Weights of a small transformer language model.
Architecture: LayerNorm before each block, no position embeddings, tied embeddings, ALiBi.
MLP neurons of a small language model. Each row is named by its layer, matrix (up: input weights; down: output weights) and neuron, and shows model dimensions 160-351. Each number is 500 + 50 x the weight over its row's rms, rounded and kept within 0 to 999. Numbers have three digits each.
Before each neuron's rows, "fires before" lists the tokens most often just after its 100 highest values on Wikipedia text that the model never trained on.

fires before: " the", " he", "u", " it", " \""
L4.up674:552536533549550448573516515530557468451483536455496465470465526584500584514475483487465548483479615514494508465399501512529518476535442528498490503455504473446577542605488471547550466429338637546481517581503460536431419510534464441480464450504567518426418522389501594475514424476505499466514545547511566457478530425341482508573446497527536465486528535492448599510484492538503633474491510478510481496501506402467485544552519523572516450504577486498414498536563506448471447492426613433455514410437556482492607496434518521539532492475517549456571440461566412512540564567538557467
L4.down674:432492489425529544546497511545478457499515551528510477533499547433440507452580451468496428526496493512558536602557441462494483514451479519511444510490538598476518478474469609531495562461473512500432567596575482507478512480519451564475549476443552486454504550529485436457553410527539508541476470535583488479497617464482510446459444527515558447471473519541424535448540508526541648488381524396524464523450538404542499492579544433536477469549572425436539452444591418487525427554482507426485481497431488525502509446531471508420475480519519430533531473469612439499426583476526601558

fires before: "\n", " The", " It", " |", " This"
L7.up1040:514516522490548521420521515570545386473619474463446524470463450500542468509488539444502474490438427497521448510456444531561468538552419490515562553535493561495514588560497561568468517498598474531522498503549483596542534544503467565556513503457474456445501576486558504480559469548508515557407510546473495534435480405478449468586460496350466470616534526529543424533565441521460477505510421410483467503578467526532454496525519504548538421520553534442478523450468492456487415499545620483540512532428482486522518497478674505497560506505548527479457475527423427514470548519503502517
L7.down1040:482461474451447466505432534379441413464435517506469464557580473518466514415534365418608531477635511565520434548437513453511526490507648564456457433526573489492443521428562420510517578422495466599497602487502518529489429430474475427596492482468534442533479608480568475451454474521469539600436467614488516455537468474589475462482484475545501528491503520534506559515498501482537489441566473569551522522409443515477597540599441520560477530358513504433498473523482494506485542565516435524454544464464525562485542452385480562451439453572538519518472359456517480479489489482568546552

fires before: "s"
L5.up165:569504558429555428482524567445569530416508504432497508515548585494518539501468472460478552488472477522462588483513456446574553400533427537483510520572489573541581416581384438543536488492533528480460437573418481484527528501558495580529580420460490501492503522515485559583501534544484502435566587469607511534459573469485537537487491568497594563468413523431532585620476418507454557480549514530568476512590499511483470542470573487566492519467518507596548533482417550484542470524531533494470465516481468449500528441382539510482482469415394518537449514381428497437469484558401461441
L5.down165:507452561483505588494419517508514482444436407513436428461478462520461488457480477475481390421524513507446440540514552525519518456515511462513463446466527624473452531490471483575511402387641478437529499452500530539562567479484490422456509564466478521462469507531558498535454502457431504533537567496534536529468496481426560633544507537568538553466527590453505499489547469362564557507619512444523582474526587496486434610538492418623512526555505476466487530495478614450529445572543483486473450573437548555516478441500594495399444577486435481508390518452440544466448488437423511545

fires before: "s", "ing", "d", " also", "ure", "le"
L4.up47:482472526425435607476493462455519459483493505480537417446498571502481479450475574502445592616643479568584555470507449461519500453566434500493507491476571465497520507542471548471590445558570474483417555486476506507516469541453497555436540544448441515611613528543475539605537428440521601505553593521437583514543474512623468449487499378509492506475479522536543459590405505467505550483419465414508525573480463459451477484377565522452522540493493565478522560489429524481561520536506487489476407498433517507480456574547460524555599462490417503559542488528649404503424581513475511457
L4.down47:480458476555592496522556489458515418528456490530455537596460433466469561521592517541503567604583540481514600463641522514497521450570409437457442474475526462595525538510548470514452433576454481495502441507563477443444494518530487434440551467480512410601546540497521488410506505469501537475471520466529519531569503534500481449510474521518456517537564530492506501570456543444542506454499622477494522510409569460567545446445460542517500558528509477485446553502427486508548469555497443522501439470477438534560543432460452553456496510517520493516470384485504516519520518512508455583

fires before: " ", "-", "\n", " for", "duc"
L7.up1066:532501486471518514482442498559456562433522556510570495412581547472604469476537382631529482495529559536508462432554353432502594507494453514486405476521474439504428545508509512499496442551517457441449368502480542427482560508491488396567516486429549391488485469513479473539500516604522585453536509538537493549546517481517539522575466584461405437594517528428512456493560533589511609500620529498539430461469503420311480471485499401568534413563430601482551407547481460498433546463560468548567429452481510527490496472514465534499596567489545500517544507588481460522461471554549528465
L7.down1066:494475566560417494535524477428413528490467491505436416381446470508594468512556487449474594589474518481611504550410560598491531384410523461486529421520540486424516527538443570437482519495503453566472470500513467570447463510492461555478561505532461420569480563430578497517427527518447493495450479526527475562527487532383460508515448476516542398515570511527499508538469511473501456431489527528478501514544531500562514513474539568450461491481519482467446521443472579482482498470527513518578433459552465539504570506449568500541483473507415493425467478452477535595538489398514579461

fires before: "s", "tic"
L7.up313:476488513556502466451512544510631472524550561586493459427561530580454477552472459472484616470524402524485470495526444494485520455493458543503432472418429448509432502562505516527459432550479417441418456483541511557555571582567465407526515498472483459551439538509486463420505567508562504448542453634485497510577518567509556593550452514574565482483499603586507482553457458437444521506514456538481507474501427486497602507428436512502503360558485325543537507485447507472542508463456430538485495534505432479571565571513593508469529471608496501444453587518421541506491509532395538563
L7.down313:520473599529586454504588548460475579574471549430437490511452514554533457591486486507514425468567402491491357517535456472478534525481431494531532528494567492474457443626383541464467423437501639471465486513502472488474518547490498402470538494506453514406444499582497578580512459473516558452509496479423465486554525504437567454523516480514544511465533469410514527440530481447583499411597613516595555580562535434427428467506488537575493515502458545430507528544552611592534464506576438454484448489493444443478531566448469424513482533408456412430530556489428533447545544540510440428

fires before: "s", "ed", "ing", "y", "i"
L4.up649:484564550597513597460469479505518543499565528477460545534440498528534410517499442424490495544497372443505580566544502532521449472332422475578512521480563537559557407543405494471524458537414562564527427477491468434573434470524515423490505479647465426531539571580524519499487512472377590460513516491475477594498547453519413506600503495478553497588485452484537376463538461576565480462506514446411505529448528471534539417477553554499486520517580485502475557410480569533573535574526533497442411582571472412488480517460493468441516475528500542502536540508553433506506383582496513429
L4.down649:415492448552482507491554545463461516572491484468484497530466490453409424436535571476496483562543562482522484443506481523545504473516477522466540517455508485522523420573494595512437460566465549395622579449514445538439529445409522452498583433497550511390556480483431430514496488467467384536439527449460448535503475604483474470580481586471525511535432570536534508529482457476537464471514567518559640501485468447547587555495441510543502512422542475568447523506508562617507467539548415458465571458527527366505507459528541469463455422492446387558463551531468495603580517559618451470

fires before: ".", "us", "g", "an", "ho", "bor"
L5.up185:452475468478431448533529404430515523530475577447474481534474505589440456515430444476482577424527560595503504561485536561483453531520520502479544433543539525447562561512387481455536556413546492447523551577493551524570636515432428506472471578496466533456589449457527563491477478539519583606504539576477447559550613434469538574555386406521485490458486580533505434467505533528503467472441594482461446537537454432498561528470418467454494462541498503487584483505465475475446493473529497508504436558499495499484583448520561452516447464515514426525559451557539521497566523533469529515
L5.down185:495465468492553367476482508534499561400485431568563547581456453450418438467501409529551508542427504493607418463508481552555461529464523403443478529572482582523478448438488512523471543576562540526500561491452535584446464436392497462520528519505471515461520477423525520582478425496537477540589561548551477438486375477559546565530450517495580440400424537546484547581549542521472453450630470501509481464536446405488421569604412495549427402438598429587590459477559486572444489467517480421508412466504450569412614492510484540466545487478504501481510521489564512538504504477540593515

fires before: "-", "\n"
L7.up177:593576560514477559549479480509581538529617509515505512501460514614481473482423506458462559553425533511523452508522541521509559483555512543435497434497522468481592490492519470613453395512455472383613433529483475527489460417516516534510572541465525496495494494520527531506564474433371488427548509464561469509391512535541475483545502425491453441450459543485492507458476544549484479567514519587414494599514478560454519490486470446487519564553481604458569479614457497492477531526515493575520481536585423494344563483511445477433514414477447502383559403511558519587594457530477472467
L7.down177:463501424454505538433528503473445549533490519470486546442493454468546474527647514552511509513565511620551535452429556573510485475462485519442454498488509481626501436406521538480546486524581474450527464564488416532457508525523495524515558449448595555532551444520592474469579521508529436507402493470507523528543502510435458422547516480487511446483555525487533539472568431526541515408492570471478501482493567403504470539428536569603455423537536457482430518488524386528513511576549426503512538443546509475438540531464566529501499504451632575489512402483529473550524491525529567490

fires before: " ", " the", " a", " not", " an"
L4.up843:507598519497488484469515481638550500547499513484395431480528529492554493582504424425457516584499558532572521533479457497450580418482474418441520589582458553529491438500473512475476501487489546449453439562557517488442420557433514426477537446457499484541454568551502580460484508420479532470572563497424461515514548437552515530596522533496538522473468507483553528539504463466572514476424562519487532406543535523483541530507459489487499483528509541526409468467419565535525435380493480558466461495498486397524422606518454479574472471598485562539448363487422514539454527552548468558
L4.down843:411541566429513440564523545586471475557518523494436488489530538596541502529490457561391503471512390478501507498506493529469504474411539593535496442572538539422497538503392484554529532553547476486550456585532428467547496532511473496476581460437551507550538464413519449417497609531435414467429429447447473524534554559451521542516484444451484527525530600461499465450479525449569462482574577518571540425483497503449589472520411537532465571596462550492499580463425554553486532389443474462512471533471638396610503514614404539543465537515561468501506477528545485459495459492549479497

fires before: "s", "d", "ed", " a", " ", "te"
L5.up589:535509496497484477458552506521508434462402430580508428445516473549482473505482563509530494475538476516512570550471496576509375520502400533379537546448502516483486522637413637460513480564511518432520494473525467518560418438548548455478472554600556476461518469430498572514540451564533463521592544489515428493535382569483564464504564556376480455482494590546510538512520539454473439532539532442487572471431547549582514515407525472531489400564536479509450535444564510508515463445443470442519546363391558537541471542611530521493494533528464457478592505520597540500540474530487497559
L5.down589:516488495413484400541517439487380505506489336494405444549554521371453539532484488585545453476485493484466517388462496515475453472517594347525598556500549486521537588455462558364464405472493455452518464599477510501504490538522494463502462536468472481484497508509526540513495500520491526435520508550448581490546444577516473568565446438484454571519414477469530523449511534525548507463556509542505493491572453519557482480531443473473579497559370512495526526501549551541470399608557497479570504514507588476458503477608425497483484440499439519505431536468503447537576520485453537492

fires before: " |", ".", " 0", " ", " 24"
L4.up86:543462573508348528518568481516448533567529529456531469572649426528445467452509446490538566506551513552486573530529467493524448543412489525476486480410484481548502540538559450479509467457492491542409506511523427480473460532498475493379530556459517440525546625530507465501575472527435490499569572478534612564501533484507529459603517560479514461507456553494480550525454540449549423591584575548512452535497470571461471562457452460532395514546494451523476372436412515545438399483485505525513560455549491533471548515447581508582530510565461525526544508504508440514552550411441539462
L4.down86:505517479513466517503521559516604430468493581454592479532546501458475481428454425542494435496449537451496567488502406418551505531462575536403395473475479436561575608558458419541557469520469490484547550495526491536421429586508503468494485466522519451479522535596512497537531444487543540355550488473521490553539538546481443568421479448517476518421626480465438505599520599434581412512620465550566372426439448489482534402453515557463452437486573448489543447420408461480514468451507448552434625541588431507422448514514507430494482395576477535554557651516495514539481465449493503554

fires before: "s", " |", ",", "\n"
L5.up756:551586428496589610506486428557355422526471490544561498505409438602441567521502500526467484364554421500474474514531550543490468456424489413496525480423517488600531482475417444471501522518501535580567531470546487560521390556450584446512456490550466536508481542531565482505484517612436510496477432590565505467477485473486471487469468506429534441541492478515458575614431511523530574394422488370558426438413581535525540458464427521471457460528556544468575526517432494503535466433478504475452531504480498504529469457507581577467543532495531445552538477552522481370485550578541504524
L5.down756:563438486533468478395500452476571581422499493560497483407564508506526509484540479383509526495375540448659474407495447568615581587525608515530502446532550513502480466518556650443452509498537423513447510582527470517466508438536482488508510439576427581514461509453443447515519532446526471447479487458449493472450500535499457607538504502542463551488392455527491534476515511533440530562490630610432494500500450522437504541492575486665588518464533514565453562458479527498469587491526553522469518436564519507541473453540519459494462438581481593527488554335460497498570537490503439506

fires before: "\n", "bu", " ", "d", "il", " Star"
L5.up797:593474468477577475415499519443473540513465551524507493484502475538511523540466600532574533528473501492499510508486495571575517522571442469407513550491425518418510541583510442510538414472540558392519476534582507550491497502484495439478511505517495398566506623525470501543509471456430505501448490476386495475469429480506589543517507413469487447599441544440576417543511467609500491507470465427585430498476494505512508417530506426518476442498496498539442574562603530406470486482539486424483489490506573511526541452424405514529405488451479526457615426511589412492554454565467464493
L5.down797:519541521513522525500462580455475539620413484429597572460387502540542526504468468522478498526466501566499596511493530496502532438484465513462501540478502451471389504516483574546579422470469474382523463431605566495551485541392582534592517494482446480473531514409520421510479517573494454568385524475477533500487442504446545516586515528481521467612482471452479471544561589531559472371516509584411520486500418510510557516617418458533409486472464538492488504534517515441509517590567500567502477537414559470557460487435523403557520532449442465558502538441489497494521463529573443447

fires before: "\n", " The", " In", " It"
L5.up1121:583418432479534448607499562529516480590558596506449501402436463494491513419445524464551475431571450495439525581528491478542499483462562490531538455621569509499539549587493527580482658556421464529426484545420536488455527515517409518480504543504444514548468462485469476408577483494475472531536446406483596588473548550542525469534475545547524409506477496501553525506465448563514493455494431407495520534562517527507565420535549470501544444480530517588476503512523526470552482398444491511467613416477455580462482392458489576484486458453464498533451524570501479568507454501516516414
L5.down1121:459484440558545509508458431454457404538472587569481446508547458549519521459489425509594576464500448504562444569479461458593522570569601518498547493501479505476467476554529568541459492574454489601493569562463549543500513546438432516517497571495467536508460476439508485482536531474550445541499489488557466522521555479601527367479499570464480404558467499536574484456381425529548490563564526532529491536506426455417392569441535486564613527493533516562473496535499548484503497546525493455503483507446468632540417502516521553584467448460562440522409522586469525498449452470553564418

fires before: "\n", "-", "g"
L7.up102:511430557565461431455522515591566539522532573489472453412433462486486494514515439468433572491472571524481492546499554404476465466515422502491508498463498526463551495609472555537447510519587435381613401566520441500559533476560495483500431542514547472511524458513533532506439463436481563472638523429521522529502620454433492529483475519474508471449402526538580451479502518479476429535491485522494451517627508574601470404487441371539563516559442477558557487539628461542522418501490493502486570417471577528399617447531464426537520489448450424414536504505531545452499373508505516477
L7.down102:556483456529476535533560500490488466529526535581567535452528508522505490408469485459533472494526490503493422475473594499505510472506586511425564451474491462448472445456548476464434542519484501496492584444573558369492480475447502525497602477553470575536483529464354446544587507600491455574441477509491465566480496426533544510538476433480434581507422566520512544510529520564533449527521518498521439402495406480423472442476516558510504496483464466468526484575471486529547532512476487478474427563581473355585416495430537480448513457501490600515520561445583481534539516426434469522

fires before: " ", " 1", " 2", " 24"
L7.up134:514478516447502372553527533564463517474563486558548527483575442524601450550469593478492521475501623418462504419491522430476475545480497487464410372505514420518467414533515463489453398531510485553448558601526510572544423579500496535379443466515441504532523496538539569523556456471483446501599595476525549517514547556518534582447523533505484405504517445569506473521432412543519432554493525490466457470517528447552420552541503467489514539477510432466471523444440496558533531469558488498580572530513437458446520518581551525476455572493464490547519464494488520464510543544455578572
L7.down134:503439521488446439443529546540493486529441462529511537396472553538524361545532514573534560466476447479474516354462545533457483479505501516393539492494538439570439446507448542507521444528560512533557506549522565432540407519450539517411511565541494471503465399440552529419462543456483470578532451489505512538441477611536445593477546517463514475496516522563494488574484570502451518533624451594492498430483590461510462515481503481547527504483564511466493550460516581571537521442527484484654571480547564460443484457515484513459495502419506600473539542511525440483483518545564574468

fires before: "\n", "|", "-"
L7.up570:451464507503395457473571459488610550525599551439505542485423619521524538606488493539497463446500514459527417438500536490478449509551476485468456473544540498429470513526541521491407466457474515551514475449483479455501513469508521499490534543495450463492520519474488497525634546519483367437529487603567542387521517446546484514466474484500476406475488500620510570438471478574491480495440456508486529492475468512480420486578499465494591624554523521435500537513569493542434526602542493555548626467576433444493572500454499490489561517556538472475452441544517433532610419419370555481
L7.down570:495504520398576553521504571482510518465543539418468431456585525559482499510405542531382636475488475481486461563525489518556419539516501494481457468404545481575518487502464475468596621539468579474574560606557532504485449495468594475498570541500531515480444385507497512541533487521509447520496488439468496563558500468534474495524584507508503541458487479517481459506569523527527418521594637474474508495534541497538565426483513581463401464468474482411535528402490475446437514340482441528611469574538455508480467454522488541535473502548458549440494509493525455483429618484531493493

fires before: "ed", "ment", "\n", "ally", "ing"
L4.up30:556514540518478507435430505551532459487459546510499506447468513542596420482536502418486526510462529538385550501532558454540521410522492583490431467423483490523468469545464479507491437422444463520536424484536527533489467546497557526491501460504489456461588519541504507485425599460412481490524511506537504551624532511454503428364462410508517404525385517471504414559519463428519375538471408539525550562480516494539571467479574546461540472547453515530616502565536502450511561542539489490498549521482512539411497438579453466524460476540415443456480546511505492465431550481483533531
L4.down30:427589544538558526509547471492557495482514490563453437515581621461444445466527477602520456475530448415592512414459465445409517461545521455417578473483506472452555451501483510566513462555513436400415551494486460481521491413505504415517527522458526593568517486436533442484567474522614572433452466437443510537504522449490443497517514539534479497507534502630431457409423532615494543472477537437437539576531483602526436513531453438535543419369487506504411564452518508449534484452474505507479487523393515544541514519504486511504527560368545470604432473478499512634551477478532437511

fires before: "-", "\n", " "
L7.up122:550461504486538444551489490483483444512510569581576504406541525536515444504551472481423378507490562540491439482507522560456479500505360497522509459450578516445458517444574476491428437475428579490612393538543608488562521458584524476546588621528477536453474470511488420448472502464501503470579572452450514440383525485544461457497553571519426529583550537459444458500492470567470533529435513467467602539500564384433498577500451425513529544487527492525474500551549496462515467516505541539548497473480521497442520477508557527507495513560590561513520505461548439535487475435478510503
L7.down122:466500408451515474476449477526523554514489542554432596452497502505553509512504473527483452578484519605580489526451483556598509505444477457496537497538522406537440459523462459538497477486508531499504530488453463491582519505608552530529521584505583535421513522491431456463511500651371493560486500612439471499474493504551491437463435502452505488517539493465472548585543455423440594404520497578536560513529449472458495505387559488572499517539512536502358459598522431500529522557477540438549502456448461480410497512399466474517483427504491527519577557537429416520529518503566546449

fires before: " that", " the", " to", " it", "ed"
L7.up269:523590518467477541476465460536516526439537495457470470447464529392523616422512531472534562451466539569538525470541525562493555468517543494575426517453501500544476526462519440528497522433345663486465515604490531530533438581432562523458486518543455495384530493420570595500549508460476558565489469484450495504469515423446447446414553385529435493544566529515429607478411538476477518539479492512456565465466501530499446497575458451416544466425552562462489536447484423487526453581579516543440438582462417450500536521410495590500585492465498542482455503520460498429481556580462532492
L7.down269:494465556492516553525411579488497539485518510514438489466529398524498523510566484459501521464555478504470466400489504551510556508496503540483518452532428463494538492475522418553496477530606541575580476419494499425483442514380579499474552530547505595470445570449503488525499581480541454522506463540469504474506466465424511455449547577482510442540549404459470615443545587510496457508451523529493452515547442421498464553514525550574479544433491490452415416486576509429532495502513532435498442515470424509429460508517498513458582475479512535559448498397508495556476500526553467535

fires before: "\n", " "
L5.up475:572495527522513435438555450597464574528516567490494492470641486476481451435540538435544527408546485418481498581484488448439430459494488562538509522482524539469432490522472445532488463576534503542478504543549500506479492520452517496494538457532529498501428530575393484528520526467436514495458564521488561436550485633490553480559472526504614399529440457532481536443453533584483463489591452499470474574444458440522513396424456456416390394428634555517447417517567560510597482527496471541495443523519474452475541478541499429392500513522514522418553537494462465576452463555424582442
L5.down475:509575503466494525457476556474546499455466497483598471464480571516502553533526384528465516571480549539447504478486545466523505537482550536478445576435543490594520540462452557464536444492514503468410559413489502484529469527565536552506514505554452441501502387469587435501480533603541557508518438519442466538338491456592411437472513458524492565478504496541547574535496491489557560447497523488419558413522438507503528521581429428566534550594420488444516522522450465554494461516523479517475479523502519505465594431494510533539533543534463430571399450489412567542662514429468459525

fires before: "ing", "ally", "al", "s", "e"
L4.up719:549461543558564499570464497546467366449554524471462564577492544529528537480508516430492572386522579617425577456453454456508403431395552536418593482478533492501497617592505517432445484473382492533488450369466498538488470495481534509402571479557510641498406544528456464492505441487433524453470510512401473496473542431484419508480451438531440533454523420521520466520525596518466407410432500400505555439493457486526479457485524508450452542544589518434501590598503584459595561595539477489521470446490424509531533533420517497516459428511564561427552499448518582514568617438519452542
L4.down719:469527452600490511521599441459498531319599517501504604408431572469444482480463501507482564458467619518408520389518464508444548502426408532484489398479540546581508464464500500510470476551466519517494553476523483500509535531471435502382523509524516460559499449454592473465506493489485501361415462461499504543586511499466404452544474535494460473470560497555558496547436570577498477524473525556565499509566554483464497527561440510571533399537444550527464549512472507484453443430485481501473437512534536443542518498494457566599595528481469519478528513439438526579567588503605533468

fires before: "\n", "ous"
L4.up681:569480537464465521548493530589498525440463539569460382436567530471509548406538527460524558464479569512431504501461509520398624541526485388433466540575431544490522513470563418496519564493508512518577543497589595550603406514532392518463455538496451487447550632568493510464547469438494441407460507446395513391494548507404395536485435491569499422465536488490470536463474504483544516583498495605421466502465457484440485481487665530454516539457511499468527522423517517558505541442502479554511553477480453515396536493457443515483530445535597515436561502590495454566574422501437513485
L4.down681:478415482525491555439523479524372492508453462456431442482414517467581503492508415483595558511509514572492447522462476588472479505565442345446540563494539498555453445495560492473505463377419514473473544491494514450493474499541494395551503414545519530380529486435501647512517505586583575539529577430453515565582465553478446514499508554494582561471502577578443504445422490544529504522456540507491462548530504515476459517433471377530430541537503545533518493474552433444562541571466507447611514475564474430498472446545564523525523442490665578508595460487489485469534544518469454521

fires before: "e", "ed", "k", "ing"
L7.up874:460478406639578501470556565564472487445665521494502545529463419444486429512538516496459526468499573537509557471495486471580519487446476464604528594512458493524441410539511506390512443428462455502473504467522568496537434542458528462482518534561559478477460612551492530577504546452485443445512556464522478521564548550560595451465452482492589454515455408500592554461496404515507532514492512510558555497528523540553434474440506551506470425579486579407491517445523517527505481480509494496552459472431466481554504531499462483467472564513426446582571567457491463471420511547461497474
L7.down874:550455515446530436449491492438438569506465427525525469473658518540479491499482565512432577470528424528539509344509468450481536519531520522464552436456468486512479498489476521542464488482501552447529464487467546544403560420495495430576542473525479521497567466505529526483560482452470511461567422439483575547531447572363545435555407503560478580540466409645548530464470505500524555540581555524514471479454556461437576491522514454379410536514583498429444560542506529489596480543503527536544557489471557513562451502491497428491572485486578564560555443555528522604500449463470529497

fires before: "\n", "ja", "d", "th"
L4.up692:529510464532555602415492528522533547511585490473469355516519525546429547488455617445426513536495450545480517472539628426432550494457504529453562475494496515528548438479476496567471534412442448470476453523496576502533478523449473536464514573554558503590601433490445594528583505462487505395476487584527530468532589404567527520449464454527468519423556443546438539513547563429567507483617417531467549482511443577504566466494556565465511446512534450426515531480561453532513486574578421479539504544497484511516502493446573446545388519455385504625473490479563540489486488503405488442
L4.down692:461460526540495479515506545530516519564534471541424504521479508467478467590547480352407537421498483469421409594506516473511555402489531483551424575457502549498471536487485528488434552456518564539527462482516438447416484515425462453523544474494524501505564488483391465593542496543464569503424489441425507593585603545455459445456559524437513541490480426442572575475512517496500506451492555507528438514543497422478522512539589584444474500510539466551552468483452441473408493547537400493578487500493615447521548553385428467526498433462522558372545491482579477609507561588476509491

fires before: " of", "s", " to", " and"
L7.up524:446542480481508512553513456543550484442556449464478502477382485518544511381573530443454513522536538581490526512510528395545524572518564563540380448408415567523538596417453531459555493521472452509550441514549535515500548433496512512493463550602469522427452462535481550530545453470480472494492400556524511509520485505515430508576544561476454514585492563540499559464613389573502493411551522415524581486481483542451522572564518532528516503506415474472547436623540432439537479512493573464417479516511445539423568536446591561501500460507539515529487483474454421617510461489445506532
L7.down524:477438570500521579584443608521389506541504492597435465458475513426398459590461615484487596502458462436482391507528574573441460474480509530545417498522385414465439499598467529604478388425490544431466483425524491444575592518572542528521499543529562568549546539429627514508519447404425435503542601539520566580512467537439585435422542555543481474474484529462492435543491511487458427560495457511511435489530514487519462521387442435580505588448467474375475553448445503482504482536506538564534473486457490399474557502538408473477572450518542552515486475553526549400514460467489474480

fires before: "us", "F", "er", "d", "in", "c"
L7.up765:450499456549474521483492486442482548468520466507443508553491503487466428450518546503518528540534537435562528478486478530432381505468574526488520447460451490477490526499422532455608544462522423491459455549498503462538495577551446471487475454425570439481415654456460534538414503592477584424502479521493431385439501505513447459536457496439478534410566530529561468526474537514467530539496506498512542445509434456577521503485533516450577461567482467568502495445499480550656556472468496507517438383456477592535495577482487525453503517570490551461549571460530436518525437495578484533
L7.down765:534477475519441458483612476508469531490609432496523592526577451557574554425502520473418385542500502498496582552405525506549533529495520466552459438482521454511402603578538495561421444462499518524532508522522450436467583451533510484458480563526420629475533493526474499483582466513455515548553485491458388505574364473464445513487466563585467447537606508454517547511478412509467479495481453486500476510561535516560470561574513517416439489452491488560501494544517469509502522570519472497472530415437485556504584395502384535494465374478446490543480550417460496465524482495616503576

fires before: "\n", "-", " ", "ga", " published"
L4.up729:460530399542577571531530585545541511499574437494470437587498635510514422464568409485508602467545527531403528446388475489527548510527463535503477530575480495413494505520486495497542449476470606543482394545527569496509447512476497556521482500464462515468455477483400551450491429476472505507510481500481439454505486513487495573464474582508496466526518610492436516570477549544503509518483514481417538527473487519485490456511496501527486452650548455454489540512435483489462414533546486558518536586575579487469493449579559514531521506649411427556439398435493513527556432587473487467
L4.down729:503547532465474431472578492400485477574506596515461557457482496537485502441528550502548384513457440493561422489544567523453569453492535496501500584468478521513475507545540497461486494530537467426563493467460472430429571525518437528580523467525522507518419431549524480504422521579553499497483505495568500525500505420497602406489500571438470496565407561443466497481479547449532624448491460515529477553512472456503488562540443479401499540466497573519477447514578529555542519548466588444486496450492449565504524520479505558471479558470584429404420418514505497545412558423457468485

fires before: "s", "n"
L7.up921:511577538397564568539439538500578383462433516519517460465421480508524468576521513468487571535412477549527537513446471468515455516512454608472449418473474423517533471525463573523428480535535514625476440509472500581502552468471485514551459472494434492465476497554514435517583358479584540419578476551526511471414430502483484593532482557463487515515510580467390392587474441478476550566459486521498525485465525514431445564527440463492502485575546507458596539431492569509552491477515508642491460470533490555456527473434601534521510408544470412503460458488427437493489505536356509559
L7.down921:494464524501563472483542509546479538476486544488455530503474500570463496424512435503486552537474470438539474532639470619564553407565520480438507566440511482399508476529608511425562528410530407436448470515535528430556538448506535541512397569539493507552486538436419392519405536509497507502427497527531530508465536467503472446487525496548504460495587456462544441504467554422404489535568519444534499425553543406480498495475437516560518467431494585509519493548522418479513479508544513418483547492538536478572415563512508533487497519504610496425573527467526483578560461552593563501

fires before: "ed", "ing", "s"
L7.up41:434407444469511594483569491484436469479546490538553397556447495369502475477502436526487514512614466454513497538453627586510500507444449479503599416503479530540579455539493417455428575503474437452554464522466468440463554478460521560496527516496472496472577555527483484492493557422492472392480487446458577575501515421543491509409411482571484539510415513502465482445532419476497478623434481446405546520486556475449459468501578566597389502523457577559464464423432598434521509518508587502527402537399497493483586551551518507518513536490532480483559379474546514455463521535485493436
L7.down41:464539495530543534493408464475476455562448480525531442511509536524459430467490417521502469506516481462501412594480462456507530367431507564531455547456503554541524474535460471501482502465628480491520492501453526492547588469567565495497492473500461590444657334492456480517438536498590409376510429522564537482494418523472501531457484465548455503535376513421457456502522533452527531537554588487433531493486443579451484495535533503501508464465405482513411495481515461497598542478555493421482409575524499581490513467605453508483502492504568483509542453529511470574461602494599581523

fires before: " the", " his", " ", " a"
L5.up315:480499518447470570591553525528482577484440574558493513500501470410556499498505512491433426528462539579557470566529498455442461483537468457543510522503453482547451559435475466539614419472514423604520496450511460624438536486561471471536569585538484594514519549613504458526507482405612467435500466510489505471514499518460516519449557470557502538519570505470532400526529413485501487509450543432528503523501456522506524561624513583487502508493491536537422520457460474494517524598488546543551492504511487499431462582454514490507448422476492542392563516436528497427464498567546498545
L5.down315:475505487452478497539434469478434539560481582488495503500453431505493454573455477577417425529520431515505497433497439535531563482542496539577466441553601501466434558400533547464538434507491414500559450521460577504496516576576578427434420487491509517504578424481524597472516479475563518458527483485506476531452490500534427501481464486541457558494521498463462433536472489385546489477478515527425479495550486505514449466550445526589543548423495586507453479484425489480511430453518469508457592539542566521582491601596431445548562547444511532596500464424572514486536439537506545459